MLP neurons of a small language model. Each row is named by its layer, matrix (up: input weights; down: output weights) and neuron, and shows model dimensions 144-239. Each number is 128 + 32 x the weight over its row's rms, rounded and kept within 0 to 255.
A block is one neuron, or neurons of one layer that tend to fire together. Before each block is what it responds to, as a language model described it from the Wikipedia text at the highest values.

Description: Mid-word verb stems
L3.up149 [103  98 123 175 129 105 153 139 159  99 134 146 127 147 107 183 186 112 129 139  98 146 119 140 156 135  54  96 134 126 115 147 171 104 115 143 137  95 170  72 165 127 186 106 184 164  99  96 146 145 141 103 166 148 136 161  91  41 154 113  86 110 116 170 132 159  87 140 158 171 160 178 112 143 151 157  84  75  79 148 201  92 121 113 152 126 122 144 131 122 153 116  85 144 144 129]
L3.down149 [117 154 100 156 131 123 115 151 172 115 141 181 107 102 183 132  87 157  95 125 100  90 184 108  84 115 107 137 151 110 178 138 127 143  69 124 112 163 122 135  97 126 100 134 154 156 115 130 142 108 133 179  95 109 157  75  83 229 110 141 103 117 196 137 123 129 157 114  92  92 130 138 133 146  57 108 155 164 121 159 136 168 109  99 163  71 116  90 180 173 119 122 194 150 121 111]
L3.up247 [ 90 161  78 119 140 146 148 122  76  64 159 129 118 123  82 146 160  65  85 157 178 109 152 149 130  77  93  99 108  85 100 122 161 159  96 113 134 124 147 119 182  96  64  62 118 161 117 131 169 125 136 162 118 118 175 137 179 126 199 115 112 141 118 116  89  78 120 138  98 140 153 139 105 138 118 175 145 135 101 227 136 107 110 160  99 151  74 195 142  92  83 121 110 136 135 189]
L3.down247 [ 73 152 141 175 122 171 104 150 156  69 110 137 121  89 110 178 160  80 140 119 179  88  96 151 143  92 182 141 138 109 150 150 127  98 179 139 122 163 123  79 148  87 133 104 155 155  94 165 124 105  88 114 122  71 183 100  96 137 194 108 122 120 110 141 128  79  48 146  66  89 127 149 168 152 132 155 144 157 146 110 127 165 126 156  97 118  93 112 147  96 113  79 149 143 113 156]
L3.up399 [106  89 109 167 144 191 130 163 114 131 115  69  81 100 125 118  92  95 109 117 102 149 114 109 122 125 101 124  89 190  95  79 137 101 119 147  76 110 127 137 200 184 150 127 162 170 139 139  97 157  69 109 120 126 164 178 163  71 177 129 158 159 105 122  86 126  83 149 134 145 189 145 117 117  97 138 146 104 121 107  86 153 150 128 146 142 143 105  69  41 108  94 118 131  93 166]
L3.down399 [138 142 145 145 138 118 135 105  82 138 152 134 123  92 130 166 115 153 170 170 159  94 122 151 113  89 177 159 115 139 114  80 120 162  88  73 129 148 147 166 119 136 158  84 103 107 120 122 138 131 162 108  78  31 175  93 133 105 117 150 130 121 100 121 142 133 106 191 148 165 160 121 157 153 178 110 168 156 125 100  78 135 107 116 154  98  60 149 149 180 100 141 148 176  78  94]
L3.up961 [142 158 140 146 133 106 125 118 113 132  91 110 211 128 137 213 150 119 123 127 147  67 147  84  99 154 127  88  73 112 112  89 106 166 104 123  63 128 123  71  53 153 150 129 132 173 124 123 132  57 124 133 137 181 128 149 122 173 150 109 121 216 125 111 159 135  87 144 130 160 149 109  81 151 152 111  74 105 116 131 208 124 106 116 139  94  75 165 120  94 126 108 109 160 132 106]
L3.down961 [159 110 127 155 131 103 254 113 137 173 120  82 110 134  66 129  67 127 140 136 182 187 136 103  73 114 125 161  73 176 188 107 139 159 132  94 111 171 145 182 130 182 106 130 101 114  98 141 179 103 146 145  67 126 101 160 118 116  94 144 150 159 123 149 189 173 104 140 120 162 115 145 110 165 141 117  88  83 125 136 172 131 126 112 145 165 148 116 142 146 118 126 117 212 153 122]

Description: Word-initial R fragment
L6.up189 [127 126 112 128 101  80 151 137  88  79 167 129 162 116 168 121  84 158 180 162 187 153 121 161 145 191 153 102 123  85 197 199 153 132 138 185 156 114 151 139 143 141 126 129 123 131 164 141  79 123  92 198 111 157  81 127 126 116 110  70 140 158 132 155 183 133 111 123 197 176 137 167 142 116 182 112  95 221 137 141  88 130 122  68  94 199 111 117 182 153 133 105 170  79 166 130]
L6.down189 [133  45 135  57 206 187  64  72 102  83  90  82 165 133 116 101  99 130 149 138 185  87  73 140 130  96 163 116 127 117 138 104 124 157 145 128 154 128 136 139  63 154 160 123 131 134  87 113 167  74 125  91 141  86 140  73 155 136  44 142 158 182 160  95 126 112 113  98 206 117  57 104 199 160 141  62 164 114 166 152 137 131 132 123 122 126 126 181 145 157 160 129 158  77 116 134]
L6.up791 [ 89  87 155 172 104 119 174 183  86  73  98 118  92  96 173 106  93 102 130 187 205  91  95 136 112 110 120 145 134 110  94 133  55 157 151 180  90 146  83 117  41 169 160 139 122 114 141  68 119  88 113 159 125 117 104  94 169 114 152  64 112 121 115 109  76 103  80 112 147 167 148 117 153 169 187 126 113 125 155 148  88 111 110 140 133  97 111 134  73 147 110  72 116  79 155  94]
L6.down791 [102 140 129 115 140 125 166 101 117 123 149 142 131  95 137 133 162 148 209 105  73 133 152 167  98 152 116 101 123 213 173 147  89 120 101 144 138 166 114 120 125 160 146 124 170  94 130 165 137 133  82 125 147 111 176 149 148 130 114 107  68  93 151 145 117 146 165 122 108 100 164  90 184 116  97 106 149 167 101 149 127 112 108  98 139 159 115 158 139 125  82 113 142 137 163 147]
L6.up852 [123 121  94 127 114 173 117 134  99 202 202 125 147 133 182  72 113 118 169 108 150  70 116  95  96  98 142 133  85 122 116 159 122 113 132 165 153 139 104 137 122 142 175 124 150 115 127 120  98 110  91 186 132 134  89 146 193 180  80 119 115 110 121 149 132  72 119 118 143  89 121 220 154 149 129 131 113 145 144 110  82  95 110  86 203 120 140  88 140 170 102 107 103 135 119  85]
L6.down852 [ 59  93 105 125 134 135 118  80 162 120 169 127 148 138 147  84 124 160 124 139  96  84  87 119 165 128 128 122 133 136 155 102 147 168 102 105 181 176 123  97 122 120  53  83  83 140 115 186  98 118 153 154 127 104  97 140 122 106 128 148  97 181 131 115  86  95 111 139 136 138 135 108 163 131 108 132 145 114 135 100 153  95  99 172 107  85 144 104 157  97 159 120 188 100 121 149]
L6.up1216 [162 145 110 169 108 126 113 106 125 116  64 124 121  88 141  68 129 121 146 100 134  87  99 147 126  80 156 108 119 108 203 199 137 136  91  68 105 127 163 153  95  90 180 119 128 141  78  88  63  87 135 153 188 190  51 143 140 148  72  87 155 105 168 116 155 146 166 155 149 136 165 179 136 132 166 165 157 132 154 214 122 120 133 108 137 138  76 102 129 120 125  92 144  75 111 131]
L6.down1216 [ 87  82 144  75 164 112  95 105 102 133 161 141 127 167 114  93 136 150 165  97 168  72  93 143  73  95 102 170 127  69  96  95 135 110 153  78 156 177 159 166 120 146 100 168 159 129 115 177 153 171 123 124  98 141 111 161 194 136 108 121  92 215 129 149 180 121 144 115 155 134 122 133 135 148 129  70 159 143 137 115 140 142 150  71 163 149 136 192 136 123  99 147 171 108 111 147]

Description: Plural noun stems
L4.up1502 [167 140 158 109 137 151 126 108 114 130 133 132 130 126 124 130 134 146 118  98 123 120 140 122  65 131  90 113 114 151 116 150 155  88 123 103 164 101  72 167  74 207  73  87 163  89  99  72 163 119 149 165 147 108 119 102  99 161 164  99 136 119 139 118 118 139  77 122 120  91  88 156 108 129 127  48 116 156 148 145 143 127 128  97 163 138 101 118  68  77 150 103 153 140 132 110]
L4.down1502 [153 146 166 113 160 111  54 187  87  81  71 173 167  26 150 135 102  49  95 134 127 133 113 168 129 118 112 108 186 119 135 121 143 119 130 106 126 184 133 121 111 129  85 106 126 131 138 141 161 154  82 104 137 166 136 121 118 106  87 122 124 152 169 127 119 152 111 121 175 111  94 134 129 125 165 124 127 137 100  79 124 201  97 149 180  74 160  90 176 113 114 157 100 144 116 121]

Description: East Asian name syllables
L4.up854 [128 207 130 135  65 142 131 169 117 170 118 109 141  89 138 131  84  81 155 145 201 135 119 121  83 118 144 119 149 151 138 125 129 121 139 144 142 132 112 142 102 163 163 139 138 127 100 193 116 164 154  97 165 130 140 136 124 129 157 105 123 151 121 109  96 116 138 151 116 134 135 157 120 181 132 163 129 165 154 196 158 169 125 143 112 127 173 111 115 147 126 163  71 107 197 165]
L4.down854 [ 98 118 161 128 130 112 119  93 152 102  71 118 159 138 153  38 136 104 118 172  93 156 133 102 109  94 120 144  88 174 125  79 201 183 128 119 124  80 122  62 106 150 116  81 138 107 149  93  59  91 124 135 118 107 147 119 141 131 138  84 165  65  87 104 133 118  75 111  80 178 162  43 176 106 143 120  86 103 180  85 131 144 149 145 108 133 112 106 104 135 119 156 143 186 158 156]

Description: Word-initial R in names
L4.up1185 [179 116  67 139 139 131  74  92 126 121 116 102 100  85 164 226 104 157 143 151  91 128 115 163  77 142 167 132 124  80 150 150  89 145 137  58 108 198  96 114 117  94 152 135 139 113 158 140  61  95 132 109  90 222 127 113 149  98 132 101  73 134 187 111 110 117  99 120 168  99 164 190 121 113 139 134 147 135 167 160 146 120 155 111 163  93  89 128 155  91 168 165  50 146  95  97]
L4.down1185 [139  73 152 151 158 135 126  79 128 120 145 147 106 105  70  87  85 179 167 177 110 122  39 134 182 132 153 147 105  99 132  94 154  53  90 155 193 145 155  86 142 147 109 128 157 152 100 137 148 110 128 119 125 129 110 148 175 156  98 184  75 152 124 143 109  54  94 138 189 135  91 172 112 114 137 101  95 127 156  95  84 102 175 127 165 144  73 201 126 157 116 156 178 100 125 123]

Description: Language and alternate-name glosses
L6.up495 [124 162 131 174 165 154 120 112 161 103 159 155 136  95 165 108  77 134 121 101 156 168 131 166 105 130 121 100 147 161 134 148 111 111  54 124 177 149 151 101 101  66 112  71 124 150 121 180 121 118 107 156 115 175  77 164 138 161 123  94 118 118 191 130 172 142 119  84 106  94  73 111  89  75 152 106  98 126  99 136 109  65  41 114 178 147 122  78 146 150 137  43 144 141 132 129]
L6.down495 [127 141 139 135 160 148 142 129 122  97 142 124 137  81 152 127 107 155 165 152 143 129 124 155 163 168 126 125 117 124  85 139 119 113 147 111  83 121 128 122 134 123 143 119  69 133  48 132 106 133 157 119 113  59 122 186 146 129 121 162 129 202 158 142 179 128  87 150 111 191 160 102 112  67  92 112  83 151  99 149 151 111 131 136 130 111 150 178 164 106 106 105 130  80 132 176]
L6.up776 [127  89  91 109 107 114 167 109 116 135 157 175 184 167 159 149  96 167 152 177 122 117 191 135  60 136  70 154 111 106 150 164 127  88  80 144 114 114 166 134 113 112 144  83  86 181 111 130 117 149 143 139 103 168 167 145  57 110 120 165  97 107 161 118 119 100 142 122 113 149 137 147 127 133  79  92 126 143 110 120 106 100 108 147 146 102 114 132 150 116 124 125 154 121 130 160]
L6.down776 [153 112 125 137 164  84 116 180 145 207 133 119 192 149 105 154 146 152 133 116 159 126 125 147 134 149 145  84 131 175 138 158 153 106 161  88  81 144 122 143  68  95 157 146 149 137 144 110 165 166 173 118  98  82  97 179 148 161  90 131 122 162 135 113 117 119 131  95 165  96 161 105  95 120 115 128 159 109 150 112 192 132 133 119 143 139 167  80 107 177  68 138 154 119 151 147]
L6.up893 [129 172  90 144  93 116 151 108 168 135 117 130  80 150 110  93  77 130 142 164 122 101 124 105 110 141 100  83 108  98 172 129 139 150  93 111 122 122 101 114  99 131 106 127  78 158  98 169 152 130 109 138 136 126 115 119 105  86 134 116 120 168 126  64 139 152 103 156 117 143 122 157 172 171 117 131 105  91 148 204 133 174  58 135  44 158 138  80  64 137 125 116 117 100 165 106]
L6.down893 [ 89  82 141  85 114  87 109 134 161 129 117 160 154 165 161 136 182 119 183 133 130 121 166  75 139 198 136 126  89 155 103 133 138 170 100 150 156 119 110  79  92 144  95 154 165 181 175 105  96 153 142 104 160 107 127 141 112 134 127 220 135 119 117  87 115 107 105  81 170 149 114  47  96 149  92  47 117 101 144 123 126 168 136 148  53  92 138 147 110 156 151 130 118 216  68 102]
L6.up1514 [101 149 150 121 138 131  76 141 172 147 149 131 189 128 136 135 147 166 148 170 104 150 108  85 133 139 107 138 132 117  73 163 150 171 159 145 213 156 143 121 108  90 120 167 102 145  80 138 161 130  85 125 112 121 162 113 133 143  71 134 153  89 168 100 147 140 105  59 101  99 147 100 146 128  98 135  98 159 133 112 100  72 103 140  98 121 159 146 143 168 130 137 202 128 231 122]
L6.down1514 [140 171  80 169 161 116 109  97 132 140 172 111  81 118  79 150 115 123 168  96 134 114 124  76 175 136 174  69 113 181 145 124  89 174 112 124  96 165  62 134 111 181 103 135 167 162 131 131 136 109 101  83  88 134 130 149 104 139 159 156 148  83 185 119 102 104 127 121 138 120 162 129 128 118  90 133 122 155 140 142 160 112  99 152  76 157  91  88 169 158 105 203 128  67 156 140]

Description: Word-start fragments
L6.up56 [ 95 191  98 188 131 116  89 122 139 123  56  97 159  90 126 163 101 130 100 141 167 177 107 121 120 118  29 123  84 108 134 131 111 125 141  83 158 127 145 131 179 168 109 122 122 158 112 137 118  85 144 145 165  78 146 105  93 143  94  87 133 170 107 164 162 142 144 113  89 120 113  59  53 170 170 144 165 101 129 189 120  99 159 143 168 122 173  81  47 191  91 118 127 195  58 134]
L6.down56 [ 91 185 133 113 119  62  90 111 156 103  97  69 165 101 121 164 144  78 137 109  96 168 157 132 141 153 132 182 153 143  76 150 145 168  84 160 106 168 120 158 152 127 102 151 115  87 149 112 166 126 156 113 148 134 148 113  85 138 139 102 109 110 156 108 125 142  99 115 112 109 108 103 131 118 120 171 141 172  83 164 179 111 167 152 114 159  84 129 128 107 138 128  98 152 136 156]
L6.up769 [125 158 160 154 137 161 142 161 121 101 108 137 135 159 124 135 126 163  96 135 103 152 109 136 126  97 126 154  96  77  93 131 158 193  96  62 193 146 123  82 137 173 110 106 121 150 157 163 130 135 107 139 165 138 152 234 161 176 153 101 129 134 108 121 108 145  95 121 157 105 157 133 138 128 152 111 125 142 108 134 161 149  96  66 195  76 109 177  97 135 118 159  82 117  69  66]
L6.down769 [128  78 107  99  75 127 116 149 137 114 163 119 128 142 148  91 137 125 106 129 150 150 118 159 126 150 113 136 112 192 167 183 112 107 126 127  99 115 142 109 119 131 103 127 122  88  89  85 119 119 171 129 145 115  88 140 143 191 114 131 117 143 118  95 104  93 114 128 153 141 107 152 120 166 119 153 169 150 136 117  77  82 100  69 156 127 121 175 183 171  91  76 149  89 130 149]
L6.up1097 [140 120 122 185  78 170 114 133 142 114  72 153  98 116  84 169 155 189 140 143 117 149  94 173 139 107 119  37  64 120 137 212 129  70  62 125 125 150 135 195 120 155 124 126 164 168 128 108 155 154 167 129 160 143  74  90 117 150 127 155 157 184 165  76 142  91 219  93 100 152 107 100  98 148 155 162  71 112 119 129 209 100 115 132 140 175  98 130 156 134 147 116  77 127 131 124]
L6.down1097 [155  77 166 156  95 114  95 163 119 107 115 124 158 125  80 116  94  91 135  82  83 111 185 143 132 119 107 106 142 102 109  70  64 124 154 132 159 158 123 145  81 119 196 144 112 106 140 142 126 147 124 165 149 163 177 143 105 145 155 135  86  83 127  81  53  97  92 116  87 158 120 125  88 129 146 122 116 153 152 157  90 140 109 194 137 118 141 129 162 152 138 122 103 122 124 163]
L6.up1315 [141 119 154 137  72  88 133 114 124 146 108 139 102 119 154 137 159  97 105 112 121 163 134 115 133  80 120  68 149 122 129 145 137 103 152 181  96 141 155 210 116 169  86 164 142 110  95 161 160 106 130 192 179  83 120  89 154 194  90 149 181 156 160  74 138 131 133 119 106 175 101 132 123  83 153 142  71 135 105 150 157 121 155 124 137 119  70 191 150 112 134 111 128 139  57  96]
L6.down1315 [107 131 163 119  94 132 163 156  79 137 174 104 112 107 153 104  99  70 167 101  96 191 159 106 157 124 140  57 101 165 101 169 117  96 138 154  85 112 114 141  95 145 143 110 112 137 113 119 111  80 144 168  50 132 175 186 111 120 157 133  94 134 124 146 155 109  81 180 132 154 125  78 151  98 131 101 178  80 152  56 147 110 144  60 133 115 127 169 103 124  89 103 151 102 122 154]